config.yaml
d_model: 768
norm_eps: 1e-05
positions: "learned"
optimizer: "muon_variant"
schedule: "wsd"
MLP neurons of a small language model. Each row is named by its layer, matrix (down: output weights) and neuron, and shows model dimensions 256-511. Each number is 128 + 24 x the weight over its row's rms, rounded and kept within 0 to 255. Numbers have three digits each.
Before each neuron's rows, "fires before" lists the tokens most often just after its 100 highest values on Wikipedia text that the model never trained on.

fires before: " by", " in", " to", " as", " at", " for"
L2.down1870:148129138128111162117166118171111083136148125119165122147138159135129140130117118133132143143141153126154143167145123123142084102151105134132155115141108116114089103119090140080098116127169181099118154126076114137103121099154110131106084129119159108125127171162143128106122117121110128130087095118117082110100164184134116118098133136102171165119125121109144143110127067086106139124106161109086123164152096117132123143069116117104083174093146122103116107101137134134139152098126120124140117111154120137165142132116165131157156152127141130139145136139124128141132107094151149142132094173110114138117117143149111111144149102136130058142138148154109121085139135203153109153126117101141123140147118132144129164152164120076156142147112109152147147111072149131150093150142150

fires before: " |", "'", " League", " Division", "\n", "',"
L2.down1664:112115109105128116106137128135143130129148143088142116130124112158121139097097100110145144094077140142102160131091123143140136115123096149182138167144137100150144112165144095139118113144141084141123104102119148139140112151127118130154138173099110128095148148118139118158138115088149156144115127151146133141148128129132106136121138109131141149145127148110148144101149105120110155136148141169143127154077146091139122182137124112110130144145177089126132129110116117110166138108145151118131121138119146124154147089105119125165147138131105125184126106118121109137109152087104114142104128136151089141136124140124106115127118151115099094124139122076052174126177126133145129165147147159121125129159168120112143120109111125143154149113114161127133124159185176113131149148143098

fires before: "\n", " |"
L2.down26:158134109155121183098119106130123106110050105088140136113124120132099125115155116130098090111142100151120082104109093094119138111078117164100119150063131170133141127140158098119156147116135078126092113121118138120108145167154155114143120147094141085158072162169135127152097093126122122105116163146099146131108141144164125158166109137115117146110140085107194119138142128111137161152110108140171128117128161144141109139111123122141173110170135099152115176133133149114144117139123110110140101118080145149109113175144135087130118131135116094151161148102139120177132091123137091158128122132125127164143123122145135081136180142148136096117125138144113159128089149084146138095144102124111113179113180120117143179124142147121144117113116126138103118116089132103122087145121118

fires before: " |", ";"
L2.down191:187123144108133179158157141128158185156136145128134128118150142144137095127150106141128161130129133128123098164152149099167118185113135154130151112118126098145111139142130133135129110076137134129134113176112147120127170094107131115094099121124101138126139124095141134092178121113122126124134103121142141117109128192137104142128122120095193165139104153157160130129164141136050164108176088124138151139123126138150143154100137147158138174173091092099130113149116087129112122123098170131130158154148123121134129111105147138135093132126159099138146150111137122154133135090143076167106136110149133114110169155152173114117113123113101095101119083102134108154156137137096147113117132142169114138127133123122171090120111081074095130105161094118117123149150135133117121104105169

fires before: " |"
L2.down1421:163150145122125104156116065111121135152190101124146169090188103175153120139133153116106118101143158147108134123140097106086150149138099117171145145143149134153115133143144087112130112142140135116122163111130107111135138140109173141133142183117135147118129103143110143127159146117102131117058149152102148105098145107144137120132132142139124065143136133129133143118158112137080143128158122152092162129123126101095110114126127106164076127152094154145128094144152158148090120125117131129126143183145111138111107141117113128190114129177143150113101097126100119127149125143129123113092131095195146095129125137144123106121083097152108141125100134115119102172175124122138143127125125100142147112115112090107119148158129086118110148124132133148104152131152132120112172146143117

fires before: "\n", " a", " an", ".", " (I"
L2.down1081:105130142148155136130112152136174116108138123141135113115129137115159088125149143121102155117145099104167118151109156141128149118132134126144130160123096081137131121143115130086107108124091133129125101110130123096145137133127143058154126139150118159142142151126153111132140139126106118143130149147145083091131134096142153132121086108130100101075169101184103122148069127114134121164116137167139132160112154115142113134137143122116144165140135131138109145134154135163093120104132172108122128113158096211152135123131166153133081124142132165141137125101135073141125105146133130074162103136085150150132121099094139151095094098137151111168145114150148118110135161131122126115160125106083133081116153106161148120120083151160192128109132163141138150130142190152172127128162116

fires before: "\n", " |"
L2.down5:104152133094157068190131160132115140147129131078134176106124138135166159171119103136083124115089112118142089133144146144119164128143110103132121113133151114184138148128126124167155070185114075113116117113118134149143131147194091106137100206086132115146138115123132127211125135183126133081112155085119121145148137110121105127132085150148157120153139116102107165143124099126136125155147121117121134164130125146118141108128119094170116157143151123133122127174141127107163135135120173139097114125133108136125132086116092113126154127134131148105101134139150129125111109099115110156152118122102144129097156122112133059088148187152135124142116116132171128135120128167139163111100105148163093130114098089149134117114104143113096092147126122126122133146109150114137101139136092

fires before: " by", " to", " in", " at", " on", " as"
L2.down1067:166162161091151103132140127173104102128133111139174135137151119140136135106129108120137130094085095151156059158107115133129111165123141143137089143081112139103128154143132135115159135106145082109088101120152115119134114160116105110120116126134164120136124139162143093125093132123134118104129097133141124118129095149095136122151115129146121103093122154154047165104072116136133118116134152110162152111151130100129147113164125146120177148093104154116155114120151141133165150107135140119124131172114129151114136134116096139118135086130079138120171109128121112188149115113156091117104144198188085111173156139093154130135122143174115126108121125181124132134118127156140148103090119110128146124135106116118138120124118115141103157144100133168144129172148131136137098151113125

fires before: " |", " 2;", " 4;", " 1;", " 3;", " 0;"
L2.down426:116112113147129126160120113142103130110145119161101136146126131144117132114164157116145092117100090113135155098131102125125091077109074111091137102181118119112109108141104135140135101154125155115116148081162155172101123133110121110129152111138135110136178165129127072208109114155147096164159144141143096143161081141143134117111127157121127146154118112154113151120140130137177086110131188098157146147156124135146142155110164073122154129101116130116140115146129119142133115130175110078107131095098089154184146091057112142144163131084101114120051135124146146092137142123104102106137149109134152136145132126112080103129138123143145160158102170094083139152102146090140124141124121083128154136087146150129150109096160152142116160113127090079119148103128177103150146156156097

fires before: " by", " in", " to", " as", " with", " at"
L2.down1393:116146119168128121163122187129133105103139110097127151126072143147127162141152153128133091128106152147113125122116150115116115174134102122125117125131114134121147162134138154136106159130173117097122120099091120148146161130120116134092073143089174115078133125145094129161154121101130107148123123120135110156117105150156126164135103168145100171158091157123103109104135125148094101115161128114148152106097101155102102121139159113136113114082115112150157121127125129162149127149108161125125106130108111125125148132146116129109125143114081150132125146107124120126108118100128110152150197115155083151144140124153128112172136063140117107129150143170141124113055131129155169155113100130106157091124113140120183103132157113167116158113104105088078152134114152079131127164127121

fires before: "\n", " The", "|", " In", " They"
L2.down483:122092116105175110181162144171145143148128085133168139132133142138138121122087161103113132133121118133138148119097170090112087137141147127145133111091109127117124132134170150109121139166140142128103114125143094084086111125116085111139082142105158149171106129136135082134177121111089090118133112081099119148155150120113107151107148147139115160151141115132097116104087094171125122140156157149156114172123095134155149094111131108134095118153116088136117165107155131138120114120100156105097132098129106119086138111133151129100135108106154110111128114134138118123131100143120095151142125150143172118123096119121113137133174117138142139156131100121107110128111145147149098148127144172117128134122115158161140082126137146172107120131135145132153154154125111125121139180189127

fires before: " |", " $", ",", "/"
L2.down1040:135111159065119123126110100111073100088101129153122089106096124156164163144135127162154127132142111159136160170133199173143151143172083118108110107141118116102142164126157137149162131141092125146147121136137151144152134153146095167114116086125120099130109142138126136136130156155120148097097100110125083121117101154092124109148167085093086126132143129144114109043181117150133115151118133112134114163133133134137155149126106145148136144106163132063119113115133096132124139145127133122167155135162097106098158133123085134123107150157124116106161141145162113084163124145125102140119175140104086102140131101157123147142131089103128119082121150130093072146151134128140108138144138142149108113141137161108167112122108179117144136107120111077106090125130120139131167142122154

fires before: " |", ")", " O"
L2.down1638:154157081146125164127106098137141152101142112126118149124142132078144111104121123130154151094092127101096111166098113105135131129154120136125143111153127148104093153181157134142088142139155113097159097128117088126085112142164117156133127106103139128160058131137119109139144176106126133120100112142136120129154128088080142158131146145159105113156159161155102152183094095137137144120126137193141118153080155120145114079107141109105111088151109162123099105096085135126119174121147123175135116104102064129099140125134085102132131156153106124105075137156150125133092129099127113139135151142133140106121169123139119118079075125096128154094090090127147175088107152140093136122113161130120076116152148083115150116135146104146135116142101101101122140113115114156133150135146139

fires before: " |", "\n", " 0"
L2.down3024:088124131131156162091101120138123100139135084113183150132127170140093141093167104062119146128159103112124144124139156141103117135116135148143163139136122114143119109110096127160092120128100111140110118135101127151090124132117119107106078129110141160165090093156145114131133197165123095140129111095164096138102147142143135115126075137138166103118129170136123144118153135141146073150150101168143111118119135147135126107139139114123131133130123121120087147176124159096127131143129126125118159178157113115144130104141177109122131116079138135116134163115147072101133148138139126102161109171126149128149143169107106162114124126153124131146109130134105093163131139051127141131137137132149150115150133155092095133133109109151105129155149150112154128102125131166116105101143100

fires before: "\n", " MS", " 4"
L2.down3050:105139115124122144068143096116097145133154119139133101097133102132157098093125131110133132182121111105102117133130141123124116142131126102142148147150106136123140124135144116135126078104071116112127120149154142117114122137165101128149110153141146132131122112130125079133115125147135185079138156140116136169164110144145106136119138126129138109085101105125129142137105140154113105108139138083126131149121170181124152126115139095107100111079126146129148160128178132123062114121138131137129131102139163128116126152113143166174079130117103156141109115142138147162127108097159048153137129124117127092098158124150122136142110090129138157142111125177100137117106137146093142112101160140160121151081096094104149136113119124102146118131147153116130175138132119151143091137147111

fires before: "\n", " The", " In", " A", " It", " He"
L2.down1391:107110159168115085187093150120144149148125119125138147151152133160087112147149166133135115135156131099083130148146109108090110111119166125128114173072131130116115126124127102118108140157126192126106125134137128164178136111117119163137138156089145152131144117138123106149156160142125124168154149111112117163098131163191156164110112141067120125136122143120158131109100131189120167154119136114133121106123132117126163129149155138119128148174115136143115123107141127152158149127115170113169156152094125138110106073110124146135174096128111124106166103099126119160109098143166127112150153138115131150131124114134135111114108143125146150157133123172131087091129136141174094134127116124156142107101147172106096098150115113136161158141081129168134182131113093132094174138128151

fires before: " |", " 1;", "\n"
L2.down1772:106108138091111144144117111136122147166128101116169085091134080114141137161138125101134165105142127120177130105129138108092175097095154109128157103128141157102115113176132126129160092157158141145154141093143162104125119094126124096135113115109108143168137156167149156113114151119101106143130128098140146120105127172116149079170095101128154104134161151107134145122151131128158111103163148128096108093144121110100131154092088111138091108105112166109106136130145115138122139153137111125168120158126138101099107178145160110130146150113101121157128154108123111121154138153097135148119101189111091099161097112131165146104122147104112110069108144124120115118120137149139118130127135149161113108125118153116133113090110132122121105103113136133092147124156138153144150145141121

fires before: "\n", " |", "==", " ==", "==="
L2.down2291:119117173089138118122142165120178157124119119139117137165120143118132134129114146105104171092178180086113108104109140102134151157072083139152118068129133120118108115124093115124126090142130113095118133145151152125156143135152136147126140173103134168117083125160108126128119123130175097081133138117126129123125152127128158150107128144109153125149090136143182191141104120125102142094121143100179125111135122209110151101138106171116094081136158091128166163145140147151132167121170156172070116130165129176093095158105143094160139107173135114127162078141146161179142144134119123109097095109103124095111118174108162116105130087102163170120133163116152136117159116125092134126119114145095141163122110131143128163124145125098123137134106174114114142131120128164110125133125133

fires before: " |", "'", ";"
L2.down773:135159160101117194085109141122118120118166119122142114144138118133118145108114165106130124154081124178082142123130146087109131089135156142106138093110131117167131143166109099091141091180086131166143130163088112144123137117133170146099123117086097132146172188130139131153124106115167143072129145119155107206145118138132127130167065126134154132116123104121123167176189132142111144143099135129139128107150096109158111095153116132158103132188101081119100148131134071188141109110159106117172133120118146137120118131158124107164113135145121105137125117147111156118126118153131104139087108154076122140175113137152150098143079104162133153073152082134142149145101164111075142132157116142113140154162186093144121145153116141158122141115145147120119144147121118116129201127165116

fires before: "\n", "The"
L2.down1116:096127116134156117146113129112125082124099118148155150105135151135075135167114127045105143131119104121089151131129106140144130097155136105114124115127146125180128113122122109118110119151102119105114185150085079140130161164114131145127133138106153090138118135111100141135125150108174137110140179148106173105113119138129192093104131131141120132135168120142114091152138089131141114128107160099139178160109144131119107129123128073141135128106132104116096100174170062118095141118161125130076119125135125174135109168137114134106081087147109136124177108141115141120161110115096129115117154165109137123112124138143162104129087167083104155094130087175142136128118144102158092155157114142148160114131144185112145099107110089140116125115152155137126170105112122125133142137111145

fires before: "\n"
L2.down4:137138094166113096088073135118141158116143104106151158131103106130119107127081122133110149051121158088131142100103150107131139118136140133124147119134186156081092123142119061125083134138129142174106155122132134144089174135143151114097113117132143139105114126137115107117081161125156152143127115141140098154141149103129092076147127135160167085094157079111123111141136097133116115117102077110119135129140166152135082111123139106146138100125129129126085136171136126142164131101126124133125168114117089128113117147099110111136143116137124109097145085129114126102111107137171129114102094105141120136136104159117138151152087137147068123145147166129128083146164120144097101147108105081154115126119118133115129120091114133101114136156162130132104175115155148130105101128121175

fires before: "\n", "-", " =="
L2.down557:144078086141121147161079134135144116108104105132161158128123138100142148112105162133101120158110092146145128121139157125132107148131123078117134110120107110128119129100134150123167109146123137142138128091090116116135125149141141091101101131125154097159155120133123158137124112153145173112145109089170145097123111173115151092136150148130157096127105092107137108144160162061135133153108108144146172107099129143102161119150121106122153110132139161104121119130140178138120138113144099142180114133126161137122138139123125126104108131112111185166079139119164200131091106131140127176149149154147096107137116146146152136117144104138145161121132123130115119138134091126123126160120093150160148146165091188137140136127117166115093145132140141121102155113118130156134121151138126

fires before: "\n", "-", "The", "|", "In"
L2.down2067:128165112135149159118091103141092142096183128134117115126130132141127173101153144158125098143134099111105127156127095131182153140091139108074137108153123117114084114111139099125091113119087115099145155124125136168131161110110139141163132135143131154156113105119109115142155144163126114134152116171135072132100117136143120143113149134130135087132140123137119103138122121105084144122129112054155186166105155147131117117149142125128122117142123086126138072126144149096122108105103104157132077120106147169127143098086129169149112145163150116091142176177150110181149158136137118118107108142140109151137125165143102092167089124133125161169125104146171142105139087111118155130122163160141172126131118112098140137127133109080097163132157119115126147139120102138149142115114137

fires before: " |", " 0;", " 2"
L2.down1938:161124120146126079156142135148110160115133158112114154155144099144163105162101112165097130134126127146102106113084134143139111106169097107129108093130111142149118129086176176150107102186109157123108096156169190144117137133141172093182132127162126135089158129126102147130122072140128098141117158124159111151138098156091127107123120094104124181134156156151137168127106099120124109110114132118144146150142086115129159088135161086154179144166098122101188120135141151132121140137156179114115110152144139140107082125124164136098099149135101166115133109135109134129131166147112125108107136134104138111141143179130136127117113174126137118130083098144153117091133114141124129095181102094146135139158110131093130148109128104138094140121108164117122126177145115117127146080098173

fires before: "\n", "-", "|", "The"
L2.down2331:143131164115130121134106111109129151100184140150166129112116129102101092158152219112105111152142192123101119097119107085174146162152085127141108174109134173131108113104115148107138098126135141127142103088160116102130094123095097124081092145151127150090127108176139144138126143132174133177116118129115151132091161148083175137147120135124114147117117104130089140136158139129112131136105152104098179140137117135101133095132156088095105081111112145116137136131118094074142117125095135165144131101138117085142058115132132124131149090152097109178119161131129131116111157147126096104108100157116121163095165098121129095138091152142126121149157083149153096155134152134135134141113070141132167138134142103083155123108167116100167144128150089135115144095114118142114155139160157

fires before: " |", " Kap", ";", ".0", " 2;"
L2.down1520:126134152126125107152154127103131124137140121114147136113108108115171112103120138142122123179128127095107044111104126150161145129100082152174114089110151135122115130131133116134133087157117133171121128136167123151122129135088112138146141143088135128112162116094181140149166147115156139111140140138099158147153146107152118132143095092154159127129116155118128096153137142138100138068109182107095135101122134135130098113139119172110149132137135110154153154155138107105135094157134122109151111152103137154152133095122136173123160165154144137099134096148109127161146100110111164110132176154146127150128111128088121094112133092111154165089119130106116159160138133103103108138163072109105155144097139107116125094136131152154127129097167156139118108137088128124121129129130112

fires before: " to", " in", " of", " and", " for", " at"
L2.down1545:144116117116135110157149108124137121103131094107165133136156067093109101094101151149131091163144131105163117074129120156129155126092123164109101080111179098119155132124122120140178146109155131088098110114123162109125143106119119105144093114122138121109158101167141154125134119173130122118163107132170173152132148121118171150095129117119136135119123172137137073091103146122109129115118134129096113106166115190159159141141115116139140114117121112111108109115131147135123155119156147138123125085135139102123150110161155131115164144138082142092118105190119150165133066133131141096151144141114127093108118151101110103115111090134164131120098124126124149140146155151102106133112157163139113114149146144104126093120127114139088133127132139159137148147138157150135115113113128

fires before: " |", ").", " by", "\n", "-", "s"
L2.down1498:137141073110128167153126130138114096144134114119172116141128119118145161158112161107145118143125143147136091156174148134123166134106110134106123142119129155136172137102154129143124162115139100147116099121144105139094179116120151112129122167132141096127095124131160113151092143102146121085148132132138119132118124133126092084121155101135116127126108126182158108130075149125087106123119097147163155135110115107127120155180077180157097126119092135085100073122128134077133137145095123142120114099059090122163077115126092122119123142144135127161126122093179170150144131150120129133103168122145132142135101083138124117107133128093134150100132113124133139113150120144113109113131135144139157087141122123119122090137127110119146133114121121153156154079097145131122155129117164

fires before: "-", "|", "\n"
L2.down2034:145129083118142118135082118122151127129120177107112130128170124102098150120117134128121122086140161083131113121119125133082148093085108100203140091135154109164112129136181141106121145145106121159096060102126135094115123153133137167104126106144110149153115149146165135071158124118148096132093160157184142110143131145124121127140163160131095104142111129101123114160106135138185166147123135115104140096131110101087116094134136142071122120117123141105129123111136095129142112114142146142139130130137112076145116090146114114132203100137117107161096123149168086126121133120102116088125162157148107095130178117082144188196121151134152126152085163108110171122206111132143097091144110099119117105133131119114136125141116128131122093097125108161148176113147109148112167158140135

fires before: " |", " of", ";"
L2.down2709:147114141165104156149098163103110130103139153118118171122163132100129118141179117075117138173086084084166130108141104110095127137099109091113140154099068113112108158130132145103133114109145155130139158111129086101127123114109123137110119133097174157145131160133133092092160105145162128074100132142092138142149173056162115111146163144138144114116142126131135107136157167091141119097128126123085111114096149093129122082155121082157107121144110145114158102138124090143152158131079104103158140115144151131087151132134176152084100134088129131132124149157144171082115118128100167117154137148110103125122140167142117153079093144122151126171116153139148140138153115126140126123148097109162103104163166113110126124110102087141161176117094114144157148143132149134165173127087109

fires before: " |", " John", " by"
L2.down1988:108139099129116141122128161092135104129123123126110121119122140124122129107136163114100143101108114118126102097106156141126188111112125172101104136125151072140147131106133149088082146085103140134096203153111098089125115150142129140136103142108142128137123136185106161140119139116163128123150136127110109127186103098162141137156139125098091153155163120125135163127141104139120117108130125111159143117147121153124143107157122160111147166134119157137166142146143137160123136172117124131143100162111112134092094136156100168139136129142148130090126136111120144129106119083155132113105144156132107156150128108143111139140129176161124124086102109133122157137138157066129152136133081122133105113111113117131109096151134169109149102142149129140100165123125138123162141083099107

fires before: "\n", " ==", " |"
L2.down1126:120125124136127083176120152142124146146111143096133093104080147152131107112111107165099110113129056145131055134145130161094142138160105105146130133102124143144114123152131103118168121106131130145167121100142112115093166162094105174132108185148156110157175115125122161103093129132137116131130082106118102107103143104150130077107148092156164104108093117127142163130154129130174134135121135129096113112096133124109092148113110149103123148089130120114101130112154113114148147103137097151108149136116117147170124128122120159112103131130160129105098169117186136161114101172143113118094161105101153136132105179152126125132142137080154119127080109132132135127142095105102207144124137103114128123131143129124147134155078144137079091119136102131147114097139120096093068091120121

fires before: " |", ".0", " 0", ";", ".8"
L2.down2075:169150171140123162120117113131129134148153116112138081124164114147115128143098172160171188111095151115133151134109123117137110116160117119088107103150134109106161087127105111119091095117095112133129141088124162112129135127105163086132150122133132128128172146091099139106101081134146106128124154088100180093121123138111153128123107086106126136167138117133102166177127081138121143131112133085120172107107136123092137174154130120122117123166106092084124130138093125156131152125108118119115132109101152103134156128097147141158121124102119109139078147145091149129115184154151115121132089162123110150125098096159100164128147118097119146105119146120133120085116132163131152123134175127151109088118149153132127130128092189119123138116051124138118114116135129121168137088133107

fires before: "\n", " |", " 0", " ", " O", " 1"
L2.down2009:111114165111164156159122115141095100131116159109163122127181129139112144139143135131130156108152151124128154162138112111112143130170128122112105121135167139091113110181121151122090099097140146104137153083150119104128118095149156111163130141136123134178172163110159172097120180100156122109109159110128084075129127079126146138153103129126163137165125125169109152176107100128128119120089137096160136129131129150076123121160116119146122147108106176121107102121136114146113121126102114168155119168138137107128142107167179107145086169115127113144159151147119156104121155124142134117130168100143155113110121123132081112113149142168150103132122153159101140134107137121163130157130117166126125113086134129100090150110128101129133104161128100115130105140114107143177119115139084

fires before: " |", ".0", "/", ".6", ";"
L2.down1010:140099104127135116146109182120143158153121093142147128133156141171133126150133112151123139116123150124122178161146091118134153111117153111143060130133130085118131057181171149099138127116115135133137125104171120107148116094128129129134163129127143127137105104133135138155134146182063129124171132124158144152172098145139130103122104138139124145101123085122098136132165101107130118159150147069114107075140148119154118106118136146135121115142145119128139163196125102092142097133132113111121160096133176175135129140137094146118110135120130176114160114142123128137142122127147094183158115130124094073121070123127110132146145153137119111131136106122164117085134112163107165124126103160090075077167127149154138150126144152115133143113158128110131125138145118126129150138117120